From a checkpoint of a small transformer trained on Wikipedia: width 256, a variant of Adam for these matrices.
MLP neurons of a small language model. Each row is named by its layer, matrix (down: output weights) and neuron, and shows model dimensions 128-255. Each number is 128 + 24 x the weight over its row's rms, rounded and kept within 0 to 255. Numbers have three digits each. A neuron's up and down rows have the sign that makes its largest values positive.
A block is one neuron, or neurons of one layer that tend to fire together. Before each block is what it responds to, as a language model described it from the Wikipedia text at the highest values.

Description: Column delimiters, mostly pipes, plus colons, slashes, dashes or semicolons, closing a filled cell in tables or lists (e.g., 2–1 |, Phil Collins |, 1996:).
L9.down138:120117115118107075117107123136102169131110095140103156159130124153105103149132144105110143137084082166131138167121169134112115107126128099096095117109120134183105172151149136205129132087130132141121162149095137139145120123160134148139133117087136108132129114157118160149153150121040136124122140121141192102147145162102098158109107129161185103109157101130156121165180132134160132146154
L9.down167:115124136130088089135100137149098127132117112180121128131147120118125126128138121080102109137080127147154147156112156116111190101129125111110114129116120141142150135149125117238126117117153148204106150113121103158104143082133126158124120113079120119132118133121111150184145122104115157126132122114146121119112151135137105106127143108198164118108131117138136127121123148145126146156148
L9.down304:117120123100134096106086125113108154132167063142122101132118133133137122114130087106153126113106163152132141134096125137147167105095124077089121112102151129149135168161111122166136157148119125115113134138125132111147135126139115146145101144087174103155111115099110144126144117149079154108132120120141141106155141140089127122141164087085144128095104150119108165140142124138139134148133
L9.down480:112141142099116104105122136097111148079147134131114102114156115134137126130116101105121113114124121131139141142099160130138179130149102113103147147118116137158140146146126114190131153115132129172105126147131096141101102085161141137100132159091154128147148129103051106159119136124135146164114116121127132118132131127112104111133098130134122137110144141139152125166148068153145159148127
L9.down580:112125144122100117142099111143135134138110115150085122135121156131144128166138117102095140176111149179134109110150120071152149115152126095153115135146082104122106141143124146160120110096143102184092115144148137137116136089146106133147089158098114136095150164131085132125164173162109118149092193109152137192101158122123122124116117118195141153098136157170116157172132133147096112160120
L9.down597:139126110155195166125149090098189097091088188105110109140124124120131125141129153162138110123150115181138133154094169154144108086117155127149114150116149153131142138115124131104160116102090104153102130133122116112160139114132107167114102146141132132132127126148127143103135107122175136186132130111129117128129090139107133114157119114190131120107066137116133127116125088167175148141161
L9.down600:144122122157071076114135169122109158109150119141077095151142116180101113119131097091152097166109173144157130129124152152086110146152092134127107119122138113128150098131165119175097135144140169114139142144090109183091123143151062112099125140138124131126120136110099119130097107125087147096127121126147114094108137177162128138128120117115149084112138135151166101121115147104110118121115
L9.down692:107122105082076077119119095122125133108104107164126127109123090167172157136140127117152129135159153142144113155167120163134130108085104115145112077148150135126116116132102138161115163172132144156103064167106187103093101109123150132112116127116134153110153149143077111151113087138114104146103136172115124109142123118093126117132121090153155139089103128136113176101135098126140136142123

Description: Decimal points between digits in numeric tables and statistics, e.g. 26.6, 4.30, 19.1 mi; also slashes, initials' periods, ad/le pieces.
L9.down72:192104111144137133179107137153136149144146106092115123130137124093138129133106126099126125141102115143124182108155177083065111152120148117181150127144134158145103115094122185200168106097127107151106133122131128122083120100120104089150143119143109168091104112091117154129125131108127152128121141166169120151116093127139121148100089118151151145096172122156137108165158171129137133116112
L9.down87:143140088135088135105124124094123105144104134111137127175154114171132133118119140148111155138140149125133177127104138116135143112142110143118089135132141087140094129131153141117120071120123147162049147125159154094157126123132108164127128101119103123166146182128150075117141167145091141121110146121137124082143119170144103132112148137132114154108145116116106110123159171150151154110148
L9.down150:145143153114128134097102158133122105080138106175118116108146124186074122118051110180150148106122130081132143103121074144109123123094126116151142157117136116087141119134144138098123164131101119138155138146093108130151131141118131131091143139133135064190124174120155092120119110058123128145096117147163103135172118141108149120139127085130111115119113164107120127098138116155185119165132
L9.down244:133106117124119136121143143102121149129149122086090119164137190081118116098131173102122155098183151147101136127092128101111119128153137111127135102115119163141170093127153157075125157113120194108092150096147104074123127109168103146120095092123123141141106134130134077145121130141107150075136117113158109121172163150108109150148118132138133120160091165147112097124116116144115108101155
L9.down319:118088146124114155166071115137133125183142135162146184139118118169111106116103148130145105087144117087141109139132107112141139105157091119137078116080140089115151194166163153128136123141119116137147111151106132117139138087119110080140137149094142106135132147145161141119153118138133166141119174094142135100113133150113141123135135131118101102112148138128126119134123144119153118116116
L9.down551:159104142101095114148124106124101134186142151144092139123111099120136123129106133139127137141154118123140122124120127153137135095099121070141120145133119099139159097112152145182129157101148137202158168155153108099089104092106136121118135190144117117119130134104123130140148178134128104156172062122137109073161139106130093143074119168186147120134125143101113143129146115129139130192128
L9.down566:126139092130141110103081137100127129161136151121126116135105177081116082078172098104141122097164147176136125107098122169105135113103121072147119159083135119112111190165142126135136127146131168146128121106090168118150108137133136107112122138088112098142153109149121113107113118151109149090127089112155146091139142112159119111148133122125116138111099197139122118143128140110135153147156
L9.down618:128101177100114163162156069135107107116142080111156141123146130155138117117136099083120112096087122140085144110152174156049088124118133107109078114126100138157131139152143146162125171148182137139149123121113138120124158086120114122114120102138134140117118128123139148123133147137121130144140143134183119139175087143133129138124135112103142132129136141132106123147135114093120116094096

Description: Short first word-pieces beginning a split word (th-, ch-, h-, k-) such as th-ird, ch-ose, h-omeowner, plus table pipes and list-item dashes.
L9.down93:118081127143193133112117092149155177112147104108118164159122137134143159126148161118135146076088128131141143137129155161123120137130113121162115151127151107144147181122138178118120107106122144151113153165160143135123146119120131170122103186093118148099140103188132180125164157136140156111112127127168109134125131086079146116111111138171124118173119155151127181121118159126123164130153
L9.down101:185104105145112106106110124153119121082120112071130130139141134140110128158097134156146097135132132111123139148114093111114093136108119153116109139085163135131134114116112072136148109121111109125156144131162127145104140131133075135149159129143102113103125147075096072184180098113131134126123107143093114099157155101167168147121081094128112112121141102135122157112141131114067131119177
L9.down258:146115086105079145098140158072133131129118106120172166101121115140122142113161130137151156129148097168137149093137098153101128102160151117094122136141078165135156100123124078119115122113164101158137139126100136109137096083124124174122135095133091104156139146147139107134124082138114119123066120150122122131154137153132121190133099106163118136149108139117156126117129104096132085167168
L9.down328:145118148130140143119132146147113156143115069087185130104136141154159109111162116118114133136133127180103109108138136109142159170134137147093141138110144169159116139123148071131117112145132146158166103152060177136142085182115135136121100115088100088094103113132157145109120124137055117131076125105121140140146191134094100149144089114148138116102142145105143166122095165103136143170135
L9.down335:121093146104120163120133145096134128143120137093102164098115127190131123104145144110119127117153166106120150085104127129173138181085099110103147136161143181140125128132160117158140154166139057129126129153150130131102166149074107147099126160131128136110096104126137159127175109137125106151086132137131163098120118150122138149126158118102101109111107122128144154123121141131177116120134
L9.down554:105150158102118121129106115135127135087107136137107176131126132143135132112122101138127156082109156154141165207148115152118140165155112106090108103118130091184120125144159101124115104119131103101119127137085121094167174143139106116154138134092139102137119159144103108139143139161094108127150149126088144149148130126131080087125127150108147118105088117110137127173171129163066082099098
L9.down612:153144122140162099096122092154114115125148164146123145126139185135120146144147130100133115109117108112111126111122151131115155161096135122135147118135117138168119131160129137096124127117116122138111126113086130131159157137151098099128156136105101090157100124095153169156152172126125164142134077124113104131120121138113132126107136134171067126136081101162123137119130149203118097123121
L9.down629:103145106136174151122108153123151142119193141138147094081160129124096158084141134125157132123129151082136154103164135123154213159131161144083067131179138122114125122107115123131117114156116158092140130121182078110121141137124114112152107115141160122108132121104096132148086128167139118142117102127126132121080127113123070139136102139107096132145122135139182112116101119115109146162126

Description: Short consonant pieces (sh, cl, h, bl, st) that begin a word split into several tokens, e.g. sh-ortages, cl-ub, h-ousing.
L3.down151:137093125132142100114117116127125104079110102133111077163146150148080148136132134149158121098136119103153118145144104102101123104115122130147136119160150143102106131144123142168147164132125110134119131157133129128143101120105130128124099136114155109137115110129105110159141108116099159158126115127083106121155138144129102129138158110133138126126134118142068144134101136108139144157164
L3.down478:126141123107135109142105125148118117084086096133120076165129174158094159123112126134140107151143130127150121142146093128143127074103104117172144119151164135079119125141127118146149133136128111145097124127127110136114104115107131133127088155121144088134122138134153112161121113116095145143125123125089128099149134124112100148159147114131143123120151120117057152131129135133110130124169

Description: Line-initial list hyphens after headings or infobox titles (e.g. "- Authority:", "- 18 September"), middle digits inside years, coordinates and route numbers (20|0|0, 19|9|0, Hwy. 2|9|2), and hyphens in compounds like All-State.
L7.down215:107137086118151135121138175144141155100146104126133151123135169139105130145095123119098198120131143078079143124131090094137122106123175147090083129140153105147114096133162127129118149097142081113095147097121131101167148114124092080115138148096160123106106127120079145145128062117138121131124143091065155139127119142127098136101136109120133126136123085131108123116098124150097144158120
L7.down286:150153103140129138127130109153132119122147125094117135121124100090085178149157148115112129083146129188119134131130157097149137133141150141111065107127145104132111099129149167113095096131129139105116131150128101152125156119120119085128172171173097149184088113094103129115158146114157097143137094129081146150126123145133124170117097113094097115176077129077149077114144127129140126154156
L7.down650:104142149139129146166121178112137163134133132164143142105153137110095175109139094129136109117144138202165120150103137168121144164140111073133111113138158126139121098188106108133135135156153098131143120102138097097130145161090109103128096138096103124135141146138143125129129144164106153123158134118146091131127068109129121153147142151113116109117134144094098157173108066123145158162119
L7.down697:108113133126116142139168156142130092155162092140103163109141138158101156131110104158160135156148151116105105150094113123061142135176144188116089106124151134148086131126127163120109107130119137137103113132121107112171083146140103114149130086200134110141124101126116113160132090160122122130116158102125136143116120134090164102113129140162094137132089135131110130157152123149107111136123

Description: Pipe characters that divide cells in flattened Wikipedia tables, mainly right after a name or title cell mid-row (filmographies, track lists, rosters: "Adam |", "Phil Collins |"), and rarely semicolons in similar lists.
L7.down35:107122122149152174153134098130139165131125130146131118148105097135133135132151120019112131122110077099154132122120188124108157169130157157138146106121133132134130114117154133217144103128157124129120109143118154108143131079136120081135093124131122132127128108096137116135133125173164105135157137099101129135120140118150139139131117129182101124138142119159147108115111161127104110151118
L7.down67:151132132127135162138128136122112126135122139109121122136078092169127086135101089125104172139062128070117131120138102134099149164162124119132118159136114139149138067129114125171128121098128117114103103125173143100127104104163130118123135122107156155124104155139117127118162137136095135154110105116161147135151130140171154148159134108118091139126133131165102147136075131160080073151108
L7.down144:131154134158157144153114102115132149144141119147139101153063102131138108112152117042127147115109086094157137139123168156143178153148133128134107131115138116142127154137162091222115079104102125109126106134097189112119127122137133100129122135134148140115139113085161159150143121156153153145113141112132138145158130104125134164146175079110099125120144109126169115150105157127075151154142
L7.down230:116145108179172170155135095145142179131136123162114118128121099151129151143137139052163141153109086107147121114131174139160149145131153107146164107124145174112131144076162110192133078131118130115096129152132133114179149109161119113162129157124128141126109119114143149105136125174160118157103137117131110147117148086142139148136155152158151128102140127125128143096123122150111126151123

Description: Separators right after a name or entry inside tables and lists, mostly table pipes, plus commas, semicolons, line breaks and months in dates.
L3.down209:111107114188107130102106144183116123092147117115129073142109128133119120167144141107145134116123134126149109145109148111115137156155141155153111127143136140122122121118135131131145114145092128132137123096171110145153060088151135166158103112087138105130103148142179122144147123083119129133183131174121169127184118114120110117160147109127150127112147145134081110111100117161128123112142
L3.down585:128093143179131126104103134124125102126158155175139121111089144135109091137134107158118109131118074093114154184130142107161116119099151121140128149091126099138113137118114149122104135077153153119158062130134110143141119152148166126134144157167125097105180070137103140113156103144147106084113125149144115104150111112127144129116167135114135161108093178176128097139162119121123108136132

Description: Periods, hyphens, commas or slashes right after initials, abbreviations or code prefixes, as in M.A., Dr., N-AS-8, K-12 and www.; sometimes word-internal pieces like Hamb-ur-g.
L3.down399:138135129138136171123088135162114109134126147128121116138109134154126144100125107139131102144151167136169092114078114138122122097124143095156155126137175137125122143137135126110144113129121121171135119152123121105130153164173104123140129085116119137148147165148094121195177124140115119109062123168120097159121139145158083101142162093103107106113125160140171089162170153101169104141137
L3.down613:092142127134129137142136121139118142158130142119116097126107131101107168138113130111131102123116105125123135163112137090111130100178127084150143123117172087150153178144135141141141120082125118110093147125131137123103124091119126164115183139118081150098140134122145132188162127113167117165116121135122126121105099137157120097164145092168120155120095119126172083123132140147115121081105